Part of a small language model's weights: width 192.
MLP neurons of a small language model. Each row is named by its layer, matrix (gate and up: input weights) and neuron, and shows model dimensions 0-127. Each number is 128 + 32 x the weight over its row's rms, rounded and kept within 0 to 255. Numbers have three digits each. A neuron's up and down rows have the sign that makes its largest values positive.
After each neuron's rows, "fires on" lists the tokens most often at its 100 highest values on Wikipedia text that the model never trained on.

L4.gate5:150120170103142100148151116122113126147111130138097157089144125117103132080139079113154155209090182160081157132192090152106080149103170084094147155178099113110137111164152107113130192077127136189048095133160147138112168097086193083096146175172087090027119137162156185117168119164118093139102104147085083173143177146144135150111179118129156122123121091162168094106101127161129096170088
L4.up5:113153104104189194091126129169131154170039124079099131083127107150091132110103139120137099136091158098163109092097097159113133105056131090168176117124154163099123113121157114089083122079118194018097111096189152117119100178128136076180115143181121107101158142120130138179109125128141147125156177120115158222165114105157118130155167149107130139098093163169172112154093119095123108109100
fires on: " w", "op", " ext", "w", "ant"

L6.gate50:158116130179130119155087119130129113191180127118124150132162125122106119125141111132098123135108154136169133146144142130150098134134121141134165116116107185130122163123088158119146110137169112121094146126118151164094184122120124138162156089084102166075077158125161103134119119053149151121128108054127087143085156156164089133147144146066221099255162178135171172131156143108128145145132
L6.up50:137111130080075104178051151132064151109164137051067119094087092102159139078173167098113192136085120111141140135136171143173075151194139130098155115058137163092111178142086167124128089133150096122106112124100187115125115167173104162135115103114116129130140132162136152118123169154171111106137156044110153129117098132173144122075107171101145118137120171096158175125109184079162139147127
fires on: "ap", "ik", " as", "ak"

L4.gate168:170070151130108109124098151157072160228153161116118116128106150127073123048091117127136146167123152123193103126106124161087123081127106127121126180012129132147102169114096092114115145132135129120142135106151160081140163147116110082089086112114143168104116133189116107148142139128114104184073186132023135165088130098155104130107149121174170156174081115068150117113129144180147151130151
L4.up168:131085156107187098131111155164096161195101162170134094119097108083090170111124145070080130131134130107179069129111132133143086123132132096100137164123147159085098132150133067129092119083159093130147118144108154117097167181134152155125101116082171175150120096133113212171087155140071114155077123141078134131110105112127071120109119132142110196096148111086090145105126133129044137126149
fires on: "ill", "ul", "ann", "ash", "ot", "ple"

L7.gate127:110117142122104188170116110131157132200156102124122143142104173148106108109108128078167123122118120158139116150110130107107059151109042104099035164092134060144125111089136164089141147161123149055161145061190137121158173141125141110093148104110156149096058147109104101101084097123126139126059153089166104166124135120078125112117124112132118125176130113090161098149092155159099129197121
L7.up127:137092171150129157112083108117130037190101099183144099207178158164112109077124119131099117138114137133159112176134088137149146167061147129048129022131113138178122141130132103125151158110116114118127085137152076086152138091114117122160177125196201100094127125117186111128132134095154107150134130134161085146024152131155124149133139147131126103144154103115103119189127128174158115131108
fires on: ",", " and", " –"

L4.gate208:138129185143146125147095187146109109170120157132204137095149191134109092118143108134163112163146109119158194164089084108145124112092085126152068181096162127130160062175142187113082152129151121111124124118146128167116124160096075116093119147111166149085150172115124181143148085077187150106099083127108174157117178139162114075105114145127192125096146176063101139209167129149116117167069
L4.up208:134122124139142132132097145174147066140148165164168104164119143182126094120114130178136159146133146075078199141134159084109076103120118108158121164126127085137145095123121177159121073144119088140143092113149119144123068107130169138093163132074121117137084147143175134124124158050210121129168065142173143153139139106120095169131123128118165122058127151061141155190211157137073084164136
fires on: "u", "ul", "ar", "ou", "an", "ec"

L6.gate105:157105124095127147109161147152093063106089110138160133140093121092132130154164159180137025091119134128145188135187063140142099090144153097130109176152086075155122139103149176109094126150116116136207114089149076070125164127109153141105125120169129104101164157097160095145186125172139146133057143129165052166139122163181104128092121176098120091117094179163157169126158098110102109143117
L6.up105:122124122119153142134146118076157060129177124146208109127118137119146061115098161094087058123124097095105132125099140165146185104140093125116147172075123091156132106167164167123137194130129172109191136121131120104118126157133151057143172148100124181189175140091064092115183110144117140107096099111184131104120166084177116163117106129139127114134162120142129158135165144144135134131136
fires on: " J", " e", " ne", " E", "″E"

L7.gate439:111095148114126146091120127114118149145137111147128047122082135094073107158115123126159134135092186107184092115161106146108078147113085156125122200154142159132111129141146175161150126148101122151035084086215136107127122132126087185112159140152122129061088122185110096113142122097089150170107137104081160178120132124083117105145150151197133179127147131167108132173153178190112109175100
L7.up439:147141110076152111124118061179088115159088115109129091134142158122120107127116075139169112150056116060153090125178103143112215096022137115155066116149175155139174142134125114114167135060106149167137125183139083137143114144121148122151102074147130143124096142128166087124164114142117143183158099132148114155118145143105097125145098108126097107147112132183121093126106092106139091067101
fires on: " |", " at"

L6.gate422:127128137109123152155133062123136078126128076135074146140127187153107031104121092169129105138133094134175135170046162105132055160081108073085113108111108140131134190116110188221112115081103106108064087107202112107112114123072149148162153118168126173132087160090137119140081096100118154164158140116081150164068140148106113112075173181152147104121160152145158074146149173146150091125140
L6.up422:129186099136179169118096152128123099109146089104160079138137174076156117125211076098143100131088114148188145233151137180125117133110160121156134098186167079117143107120115122071096121141070080086152099150066097113149162104140129102146174153122124108064112130091155130148165156139128131068144147167174129117090111165110120117103133162180138136138148191127129192122114105126077101162136
fires on: " and", "c", " sc", "sc", " Sc", "p"

L4.gate496:177140128094107122134096153121082118104096139212079125099121114164116150042117091179128134055198115140117126127140186105160121132123130126145141130096140153077148173186148194120105134139147106091168163127193113168113117121141147151179142101112125124118120129120116182163147127154107124118120195072096181144083148152056086107115155150148128112080155145124131128155128060170145085102141
L4.up496:088153208128086105099184152093141118154130141119118134088099154128085121144186144105171129137117153124180122126203075149111086151090118091120119138137193107120134132179192150127081157127149168094077102149117129177141141120062123106114126102154095196093097144119158067125164199062119161088089090115118128117102118096083124147105150162145147115103111168151066105143113076060137099099093
fires on: "–", " ", "-", " hospital", " Stadium"

L4.gate355:103121144127179113183083112197113087107131120118129123134108132169064191139102133136162161080069146114089177100117076119073169168108123157175084088109103134146147159142099124072067112147133129067150145170077133156119132169106190062107057108154098149118091140140131112162192155113128094094109114114125178160108104103103181087130126153091158122117140137124185135082148144172104068118121
L4.up355:108112138103167099146064133094081106168122158127149156145071145099085128104086198162099143127090088106164176090172130168068150125092142112180142137133141093104114176122052146104052084127150145127054112106134087105174162125114168140143159173185124126152065131142131136162151134078124090150114114163134116056111144136156161125137171085109113135092142090121098148098170100191163170143143
fires on: "an", " San", "et", "un", "p", " poet"

L4.gate94:154161175153157183108112130135180110113114164136125134062163167176147140103208168148092090170156122157161126107119096142115089088202129123104123127105131106161120147081118131151166127119107122137062133144123120093170102206068114099075113072107142124101105132115126078122198093086126152084177084081153107123116154135106078098118157155072189134109122144143100127106150129201151124160104
L4.up94:140120145115148150137118116105161093169151094100123100146126121150114150125102093137149107100127145072148145097188157148105157143124155102113101072127120087137121099103133133176168131166140100069127161158076104109130133138130148104142135064070177148090161139146092182141109138131131146126116107112066165137133152145092108131086132125104133125117088157052112130173092072123081134178177
fires on: "I", "\n", "in", " I", "very", " You"

L4.gate297:131066154082146111094097138163118099134160150059146125121151204148154090087158103107125125096075122133097130154176139139183097096097116163102037135123078096139109149074115161125114110151115144128117125097149111096133106155111173165091184149123142123098096168184075163142157032120136113150150146082174150083115157150107125151101110105108130164174144153183137177129091105192103106140166
L4.up297:098089124109149112151106092143079118123130160141131121106062163157159111098124092102186108116148109103155140100074105139185074125073148115133111093177112142165158085101103135129067114121165135128101071171170168091117197149122201076119145147133112066107129134134139153156095091141178173101176160184125126057132157159136162129053099192167131118158133212137139117126056073135135114138149
fires on: "U", "ator", "ent", "ig", "ic"

L6.gate133:124129192069126159146123172134151059093082153088072128140121145121116162115146147113186134103148177169192113114105028113103082070156073167147186055134094132135115148154077166146116139126070135081108102146136123143144119179127112117135090105177181124114092159109104124128127117160144131124124146144164168147104155119158178147112203089093181150127069102134099140179133168164160178150124
L6.up133:101175186117130165172079157123066148132091129138082178130067188141143097147179143182160060143128145100130139096134023165090132132128127104125197099149096140139148117152096130083154158128129086121122133137112108101145155118126088136104120125181112135122146127127178075100100217192143105090138158086177128145068116148160146131151179150122127148101127096082157202124175177122123122111118
fires on: "/", "-", "ip"

L7.gate152:160060087106111126151153122105092144127185131098140118119058120114143097108174177190153133119112174143101181091133142152131230075159123120113127143142118111126062107134145120198151093157188147126151118152140132138081107205120119086095075148116139100082090158154130103064189131147151148104106107092138154099119144120137101154110102169092140135202120105098152129142185165112101145134106
L7.up152:096133137110083167107158141130161136080141122130186128163058070099107159108122103138139161143135151127207119144120142161127156151101166128110194141108133080111143136122146118133106103161115099107130146105100102198105157087137065180179067157186164090129129149142144160151139109156120159118098047086139116147182139067095100073110093151101148186123146121143128120201168160118114078062074
fires on: " of", "|", "%", "-", " •"

L4.gate172:141111143097153152148157154149143076077149104112100135128122115100120193125131128181171187159124144092119169108095143168082235113101101156189096108091157088133162173102102228121129184134154186182101091170106094144132121134115150054103131087136130154040151127147096185079134110070130125095123150141147106143068118105097187099172158156108171132121095127068148184152136136143104112110133
L4.up172:135083122124123095089120099150126133118092082142113083156150154114101125145149092115181149124112109098115145109121120188085130134097134133112068170133156107128199129076140139177112165080168177147087112086103179124130173135147110068090142084111163124089012098146152169145110093111125139171097080092110167145120139153150179201090136106118144094150127115112100145104161108072106111135156
fires on: "ist", "ic", " is", "ast", "os"

L4.gate506:126114117153116125130079154175146176104190152107135194098105132146162080146111173180139148085123110153153067110171079176139136152206193052092161119070156079100083131132139146152156128161125144136171125093149143134112112156118111151111135121127152113099080136095111119102106086098113140059151108157110168116142101134088061100123153085118115081086199108134159091116159130141178111169109
L4.up506:145206154148145122098094149088201090095122119154104139143120154118123167179112193128151149111078132127161140135125132129203137139125131153051205130170095094113137138146118158145177124103122127138096122168070137124076105175128119065118125168173169181121098125147199131110132186184083121117142144158108121191122146117150115132150131137119144107154187163128145068150187102117181118143067
fires on: " well", "er", " together", " meet", "ect"

L7.gate111:141127219120129149151145135129150092110115161166080148133148108140131130058126102112142109145124154066110089153083129161153094136109069145147122147079172101239137091149162157144115093110092131112131093136065131089091133134079115172157109159121157171128102195134073107085175144112203120145064160151141147117136117078120136085118100077046193144129176138120160136156182110143143140127083
L7.up111:124149167146093133105179147157121141107179126175152123091111105121149174132080138069143161133122123134126160113108133096091189187145097161140166167099091107197174205148158138161101109152198144150129117194092130141112141116089126117124108139159131131157131135120099179101171125171135142075091046150093215145169147063170104062170116089099141154114127161131147135155152096106087164134109
fires on: ":", " |", ".", " +", " |\n"

L4.gate238:168080171082163116099087118109152086091172111138137135129151177174112146158102165111165151143133097089130101133066115093096107092166061144153117144068088110137146159133087101152131099123092111122106086134119134111101151137203151106084114135085140124126153097085075094124108152057142140126102169174085146075127154102165106114124170096128203099141157169144156042160138160098185134160081
L4.up238:091164130170127172158135145101143138112122085097173167095151110077154160101089113148148113142053126106118130157159139127122150173178127107144120154070163127117138169126123060100121113077071104121140142137226093095138106123183146113071118119125107134146165128120163127110104158097142120112144224137131082124168139111161089088075141117123114208120079121106155187079156092102106150118053
fires on: " |\n"

L4.gate348:187116168106141166118145089078125122093099141130076126091173106150117133082105188132160121149132118103155086154156149115124096082089103139119134085129156108180124135156106130128137148132125132145107093198187114137094202181124130139103085147199149173112143166142134167106140129099115099116089196107125080146070187128175114154118116168144158135148137132095057180126179105143098175069120
L4.up348:149155136134158105045132131138143154130103156162115099103095134115100155084170187097136144145162169166158174109161075143135062131090109089141123156097123139184083174147170143081092090103130143109167048144149184115150116168104131183166137142092148087094143121147159132110135173146098153101112130110173066134107141120164119084156172107134120069111100151161110134119166105122128103118108
fires on: "-", "°N", ":", "es", " /"

L6.gate428:103132228127084147079109102129108089162134096144120178169133131158136086106200180134143152139133182115108173138108102206061104150080117134082094100126145161201115159121113189112122087147179161126087171198180124149172131130136168116189137140138164122100098142155149138173124111117156155127165093170128206134130153072141137104115185121146156148147139138116106137141143092136165153235141
L6.up428:113175109127174141202167090152088153155139125095129133171125138154165147118157165105113110087124109170089205162133172114087088108091113075145166122158113150072114121205165141180057074126124110118130083115162112134133142179088140163135150134104095105154134093090173145135188082175131106136078157074132156102131184141112087122122157188098101133160142173136187072192118188125092126103119
fires on: ".", "c", "s", " and", " &"

L7.gate409:114108162099099150158136166117077132103088163083102137101046090101125120134106111134106130169132126068132125129076136114126153138128140113091108156072136061094131098080115140153147144137057111131053153132118168088162095184167090140125113169139109168139188132123169097116161133144127104185134115119076112073162126140126074154112102076126151095141194172136161064082196088137133147114125
L7.up409:133098097114147139108101141139128142077143143139173100118114077112166210117131066130132069116104119132065104155129131102130167137135173118072230147074106035128073131111153122144103152157132144138146127149099114118119110147206166103172123124114089128112137115163102082151186092202095096106160090058098133080110131098112124162140196094130113093144112039083149138120182123183130112157139
fires on: "'s", " those", "est", "re", "e", "ve"

L4.gate230:141089155154157136128111091098163095135144125080106157108126140189075142118107090166076142124167147118184109197152102161121088146158063120097055138130156124139150182109141129129166074126154126150097118147171078183137131182157172125166097115111143102167127149124101114153193129109089128153127129172120111134113135173170156153128125164054131077157108163155116090091142103144160102149105
L4.up230:072124105165186118181168129162175158140182106118074111141115143138162140113159124120143159142116086123136196194091107099097146135192111170110134131152159154068128095114138116062134157125166112106108123173113074151105114080147128143095081079085145106157132142115086098122091220109066134076131138160127112091151109075123164138128063099074060081100118100133111139130144124128092091125167
fires on: " Year", " Total", " Team", " Group", " %"

L4.gate296:179096177064124101168076057120070096131122089147138090171157120168125056119211132065089093130143172161140111149108112089078042122133070105079117160102105122178064129111126113117138121118184137142098088119161126097178102148098108163121079132149116141162106152185130177131165175131179156158117094109105096108101161153135107119207108151150166118133182133116106100111112087095142078116182
L4.up296:045084084104097126120178123105147118113121104119101134145130099133174173063126125093143107097119160185175076164137089116146143097135128163176145128174118199109073158112143154130105096141164146149189095149109108085139093152099137101122075111123105115150100141154174138110142153165160133088134091172117117101057059134076118098174131147204107120117071156117224097098108172096163112156138
fires on: "us", "um", "at", "t"

L7.gate464:134046140122105144161173112151131121116132171170128161171144158097076136153138118096113153185099152147183105134167125191124137157160092072134113200104119132138087110154119116182160135151096079204163075118134135197134093170062109116148164076110153101098074100087130115161145123074147147123128133178162076188126116091117107131130107173093184186120122118180095160158166096150104161135137
L7.up464:113100203140126142097106071109112120136152137153108139077096136084131138206138094119108120126095144111062153173146176086113173040078159097065176152121088168184098150098146097154186125108096139098115139138101128127125114127070139127111106124150180077133060120148129167142097107120126130031180043143083105116181099126099178133115137120174152190096147120129083159125088168119129118164155
fires on: " l", " L", " al", " Al", "od"

L6.gate247:085112135122125140097107161105157143108182175142122147154087115135180107169091202127114085103106123120092126176159126107102085139127099159096116115102084123160131083118133115149077120137118096137175149040073096155126119087130133092126159077098067109105169150186094101131113076121051145112146095111146081124136094178126106114094156146096108120145153090158184117142112126114177078057160
L6.up247:122137165164086115169116139106182173098125094127106102154113140146103102077110102176199062111139167118075110167130103136145095050098166160088090123168139135082157151142130116127101095105112148196147144081122114187063200131122173209123114156154134086143126129140165113153064139113113119133108136117136134171198109087069138104141140121126126149075184126122154091133127107120142101074107
fires on: "0", "l", "1", ".", "2", "w"

L6.gate38:144102097126102176161162071143100117118155099099115139074144117117158106172133176089161125155155110072105104096196121130094220160122136148113088176168160094103142158134128182153124145136157166115189151122088138146168147138113148126136135115053098134066188154121133136139154135107164128133110130128110134099183108136111130089102158060035127196121126081173134106126169197117093110150152
L6.up38:155142143096120111070120122103109095126040156097139134172192215081119167139143105120094088157064130135131099140098151089102133153147135155134138153140113115153159112154131157118141194135123080127072104114119078121136080187137136137160119154163103175143136181123148153166162140155107111109042131173182164181091143120109159131133130157119155120104148157113095148120077109169140116143095
fires on: " L"

L6.gate8:151152147139097147122099126119197099085138056135096130100144114186109139098163173140149111093075111146138123143108129112157116199118092124118074070172177103139090146134197084158127082141155212122150184194163066138113148186209177061218152128061121126098138117168076159126155133088157150142078118095107119152164108082146103137114117140141146177152131156117158131131154146103114080142125
L6.up8:112161137068139134111191137161131114139125104162144157127133085078074153101098155133129136164063124169136134086105126079143141112139104073093090140130085103139133101133087098142089124104150119170115158088195113134063136211124125199145099101138124091115139155127161176102096136144179090161150091221172074135171133135117119185128146164118123123103057146119104129091101111141106167175108
fires on: " |\n", " including", " as", " included", " include", " had"

L6.gate425:180129156144132129139167145098068128120166139131097163128126118169119144095091150122111080167077137137134096169130127086117126123231098051112053154116142105136159131140174131168138130127115197135169144125136191148066069117163133179161126091161135122138149126113109127110132155089125157163151097092117105112093148090083065114064158082148116136150116150123112129124165153125111123079100
L6.up425:148148113125159126151160125120059123138094144121131112159116150151124125098113171110115103130118125108173186119165136124130180151188122122171074107144171193049113129144102151075130112151093146144113092110091126143091170123076062150137084109100104129154116112122168148153098097077170098120145119123120121143150112122080092153138124067123114167062112109135072159102124088085159175122121
fires on: " \""

L4.gate197:153135137136132131097134076069093133083077039114100128136129096175110121115155138124075104141082106164087119132131148141189098091082061184118126122102146113189106110150096112157110079193143122200125130164110168112084152158074174155134123096067153127091134137134131132115109144113140139125144133133099101141122161160132139064102144140125160139131136111142159189079144166101106083091106
L4.up197:175139154194126151137089074146090131091111091120104097141102105165171130145116086113153129101041137121087139142166109137104123000145177162123174116182145115157195131171125127085104196140143113138151159174108199129057152119062145172139122135148166077150136127146077116166120149114138116112152115134152164150092105126141117131128130143181136125104109110167126103121092139106050142104166
fires on: " States", ".", " Kingdom"

L7.gate510:193126126119112131102089147096097142130094129153106154087136154107114134089097099066155104110125154119122039146129150085127155093091097123148165175162138070140117112120086146122169151152159140125167127122110126113130137132144111088131082077149149105080129171118083165068085173100090104103123169116129140141077186144089101159179172132179119096139174081139139130109185194120208089157122
L7.up510:111127103125158117184140133119093165146114197113141105138136109152110183160088117122117133083124091117202062147143095091124178183150123148196130146152157119111136142125110103132131131127076128140135094105088148132167146167114099149109101076090070087140150158130083120080062113135145131153158153079135141121151097193141142134142106084130106120043110061176132126129176111138121104120190
fires on: " end", " debut", " development", " lead", " present", " murder"

L6.gate364:132077174133150184175113127119128170124096116130147173117117184143122118118168112159129160188067136124156189136159106087051110173109135133130105153145149082153148105090137121126165119106168189084134173116131158118122193108098174082109155140137056102070074153143116085102114131105107094138090097180153130157146122091146156116108156143105170156153146183199160071160177176108151151120055
L6.up364:056112114154156101175089190146130163155158106104181135106071127109146181109151130150093118149118142073118148120141153113109100110132162145109109162113113130075105130140102104075128163125166118146133122068106159085094161132116086182141162149090133059142177083154113120144058099103120134102103140089117147114152115163151118141240112156143089184143098152147221194151130127151069190161137
fires on: "ig", "st", "p", "err", "est", "et"

L6.gate188:123079133108128215076140178096162141125079148133133156133115107111166118138125098181075119130094187108143107108140166169128089148105106105092165108124102169161097121102106188104146157123142152136151155131163077115146137171162083104152153185118146158050088166124121109127111123087103123130092109129114177141140104107152149051143176125094149136129111224158195200110137136149113157170094
L6.up188:102167109111162109137144165179153170078165093136124159166097075112175137140171140156137184128155142116083132090124103185172137100085143120180201141114113145107123146130108179111185140095103164087123116172092123112202144117113151109115092153119142145090120140146162117173118144166112104093142082180094193106136034116110144113197138126158118113075102129101209146121104120100120159139163
fires on: " and", "'t", " let", "ks", "ing", " &"

L4.gate432:150104187149070168180106130148146158108184096153082090096062107125107113158148134148140120135084115141145075088124159122083167124104130075078149187131148085140117099108168094084126157108100104135129151118191117164137097162036139142163122152122121133103140132107142091134132135144160118194118157083125093147162140152108138099162141106080143230077142113115081147085136133107132097117097
L4.up432:132156180146137134087173105132082097117081135102123093079132059143160187119069072110107144154078119159104127140089140145124121100082157082120122144070103117149122146175111145128106179088117109132139160122067098104143111134126158162125081101097129088140139114113144171086182139130102124131094139048206138071128113200099153097096091082126088158100165139107151156082127100179052120121176
fires on: "est", "ly", " highest", "'s", " most", "th"

L6.gate492:137100149156188112138062194170152123114098131138160154085083189106107172118110117111123132156114143171146190124125082123075116134119141153120107115121129136129158157195101172088202138174157143164128079100156086111100113183132188117122134110147108108107179156179132144146085121114106128128136144174085117140202082142126150164167132118091133156151141153138118133088120067140052111149146
L6.up492:116151178137144166147150098141152111110164047233105070135080201113133110101127152198098122162108138161107190157144188168161132148087116132148128054147156100106127051122157080109104140083154156178138164098122124085154114095170125094110165122169129149136152171075161084091095131154114136128114126125153140112142140126037142087118120127167156128088103148151102094127146099140097165141084
fires on: "p", " comm", "f", " Comp", "-f"

L7.gate267:099140115128128138145108090207100203112156096185095114067092150157081100144104172144147137161109130156118173106099103127117177114096138141184116085114155126132117171113164118177092155123091143150100114171171139097114087136170159052170187166165113155114072132188087125104108173123117116085150100128152167181150096114151128151126149105117130134119133167140177094164140092148140085092072
L7.up267:102119129184121088141164077166111178079112085150162132095133071122104104137097144133090163120079110177130109132120130138081138118101137117114166123175064156153151066202186123154129082115107148176204075100165124134125100145081175103170114140097158148096118146189085129171128154174129048066147139138170130074136140130181187086145140127126126163145095109118191116122122149108088090100118
fires on: " not", " or", " just", "al"

L7.gate146:112147239155129150078096097115094100117066124152129114122122105160114160118192153120116080097132126131150201114144101174119120150095104129134111107125076115184163108118092112161113130151096133120149155131126119124106144148091188113154106154217146119129107139098110138153126162146127093148117134125158075150145077086127195101110159106108156214123104158104165130095152182147093161123150
L7.up146:117108203111086144122158200132183155091042172133080107129115138201111122116135126171160123110198125081116183123181074118102112107147133225092111188170124172087114153104089199113137065079100087129168140163110065144110088092101106177156117121081132099117142153116133119121163148130087113157112104133168132093140077112127125117080137060141116088109162148137069138121148132126152184155102
fires on: "-", " l", "al", " Social"

L7.gate45:141093133126097196127102194111103086163098141151101162136108178112099134072179126097136134128061146087149116140104112124088137175180112108110103076069137112153157139127132119158150101121147151165111098143104165105142142125074088117147108116160147178083089128107110127108207125105136144120110121089062146113071111050125105096116137100066155103155128108082148173111117255147105151159136
L7.up45:102129144130199121151075205098139099190119084172142131129178152130121113108108124130120126129163116133126163139199110101057124158141165110103103048149083146107125167122086133126127101082113077114122184165110165050125123127121146123124187134160191131118076110131134087171114096142119110093096092162112169134131094151158175122100181089174131127154159168125159140165058159065107196148156
fires on: ",", "/", "–", " \"", "-", " with"

L6.gate338:084104083086159155167124097089160091124131140138114140113090075185090082087165140146078136216095168136149134071137059149094148104092123090119127150130134137127104191186118086116164135184120196114113085125180073106120143110105057113106073157094123170102140165141089132067139087130127151096147146093134158198106108121168175145145128154129128093121070127135138150063151172165142099138092
L6.up338:198109133101204136178158172143185067126065101152159081079170100128110128097096124091101153163100098116142153137068103151111191146104159202143165162147149112122137177166131152052139105118137032163107102101128090148160099101132055148113140115160068122177153141151124133139132143103120157137110170173185128136099098145072101141122084130173100163107066165122097146141124106083140096116129
fires on: ")", " |", " he", " He", " It"

L6.gate212:138077145160162153188098122126150175162141128134163144141089101141122067041152102156095139177128102140173137087127177126091186172129099086148076124142162076143101144113095159166121094118176143140144106150096127134049131169111109139174093126135138185161146208119073092139144115090177153164120125130159118138154121123151138086105147144134139209102105084198134089121123140178133069097124
L6.up212:184141100091133122127125078146101137118100134130173082082143111115114122076133110108064189131158119158159149167140221120090170124143174145120123092136083204108106124169120123118123083135108103137124096118121121136142149177103136137109077126172183095132157122168063167171106119164094149133101182143181122074162136111128112126155094100142140178163138116126114170090121133154053117115189
fires on: "-", " under", " en", " de", " of"

L7.gate406:165107128122095150141124143102136117103113143181137133115176167069095127147144090144114172157147158114162118141119142164153129119123124126082094127080089091158172161099123155154177175178083176140146111135085129125055099158120104114128124155079134125119077154110113130116134062143130157056064082135137120167146175144131115079191108111136143121188146131205121149103179183210072120149164
L7.up406:128107124156134144119143164072103141094160067097177106114087131189202102134108171172089112110154159120072188098082140088154166107098117212115120134154099124090214115159168128183157184136083149081109161155150133086132115098093093201169156133142093112129119068124143157111111072096135134103108098105096136127146130101091070075212110116085114148153125063144145084128147192200087154134160
fires on: ".", ".\"", "!", "\"."

L4.gate467:210110125122123162179123138120072158110137071128151135188137132091119154128120163213137103180066141156128095075127118139098134139107139081162110151124166169135181122130141104102096186133168157132183095170138083141125136184092094101171140136080074160125131127111068132173059140104142134129120126179139133138115102155103161076084162100164129178139102145163151138129195137123083153136166
L4.up467:153156130129103089139099111145138093128159146207128119131136199085145131168096175156088139158145090132143120102103147138155110134176112189102118186099120102152120159084145124167120173182086131192192120112165136175190147159082145164144141150130178142136155104127095149153167145146133171128094099121151120033113093114179129116116131098115113198140037139129108196147127153140118079119183
fires on: " L", " J", "ill"

L6.gate191:147167202136144098132088127164083142174147083086115117160137122160080119067177172102154153118112140128172030096129128161101148177130108119144086098101114069153121192159088142118103139140125175155093113132131153141107144152134130096091158109109096152071088118137093162161185097178122145095104056077131102152181176128086093142152099122130230131123167112117115226139108130119109143143148
L6.up191:123154195176089099188096085112090110124101102073075135112131092116091098083146186118140206093158121129118087113153076124107116147125111111156165070144124073142180166137127137130052081077093139092131100159096125129115124198099117124116120149113116178111167065178072162134154128156109120133079169112127125160149142119111087142114083128186128135141109053117158165162158133105123075141173
fires on: "ak", "ad", "k", "uk", "ik"

L4.gate419:180133106103126171165123071157134083048164098137150116090111181178133186109093087116131133162083157083116098104048090112115072085155106102118121097176095108143175093129113163162126167117083135146099120136113086110158124182095159144123138104146090149137091115170149165125106107111163124063081128146123076095134167105148067086111185191128129133158161176129141105146135193167168129140155
L4.up419:138221121102123127087115151084097151129111095068051126096157123150139100096125173124174166107119156121158106108128134082074085083145104159174106161121116182110122133156097056121107175160096077127165107195167095136180097138124105162096091133091126143145074151115140137133175116116140096064115174127094124097106121122192117136121119087172163130168181165101099107119128157167134155129131
fires on: "ov", " |\n", "ap", "por"

L7.gate458:149122136115135153196124150114132117126065114112108091148131163141121115098147103109123133134089159141152154208133109116086120111101124189153099132132114074101157157119086154131125058166118117154137050140123066122089172098121150148115128108116128128102146165068119060095080109169151084116166095142118099138128196111079091112135124105083158135148160176117126146078159131192118170195052
L7.up458:087175125108193083097137089072108085128098080127162101104180129095101093183101062131098124124073123131129166145140136128118125111104132195142080085121079112086134132133114071124134121183163101164165098090145095112111158096090157083157165150143119123123102135134117084129121103149175074097216139142076093124137130145112073152178103125153099141125157137167126118114163126129130123148124
fires on: "P", " comp", "p", "-p", " Comp", " rep"

L6.gate431:151112098121195151107126077110153139127174107181136129113084106175161111157197111125104132173123123175159147102168212163097085090136102130190126122076098116155159140112107155162115155105145180165147133101169110162156089177110108111091121088120155121082112190180158194140121116100128080142189107183144091127121147135088095085089155077102176145111113111158123149105229152147110159157153
L6.up431:203164129140146151163111100136154093168118110180121096113133136133107149134106158121132111144142146140145089104126150118136097104119167132122095135178143132132095162115130114136140156150112124172105136131130127083133235140142086156122191045174083096073077131102134110166111116180099058097135146107182101108157100156143068182123141147089126115148103099137154153145082135150088195112121
fires on: "D", "d", "On", "id", " on", "C"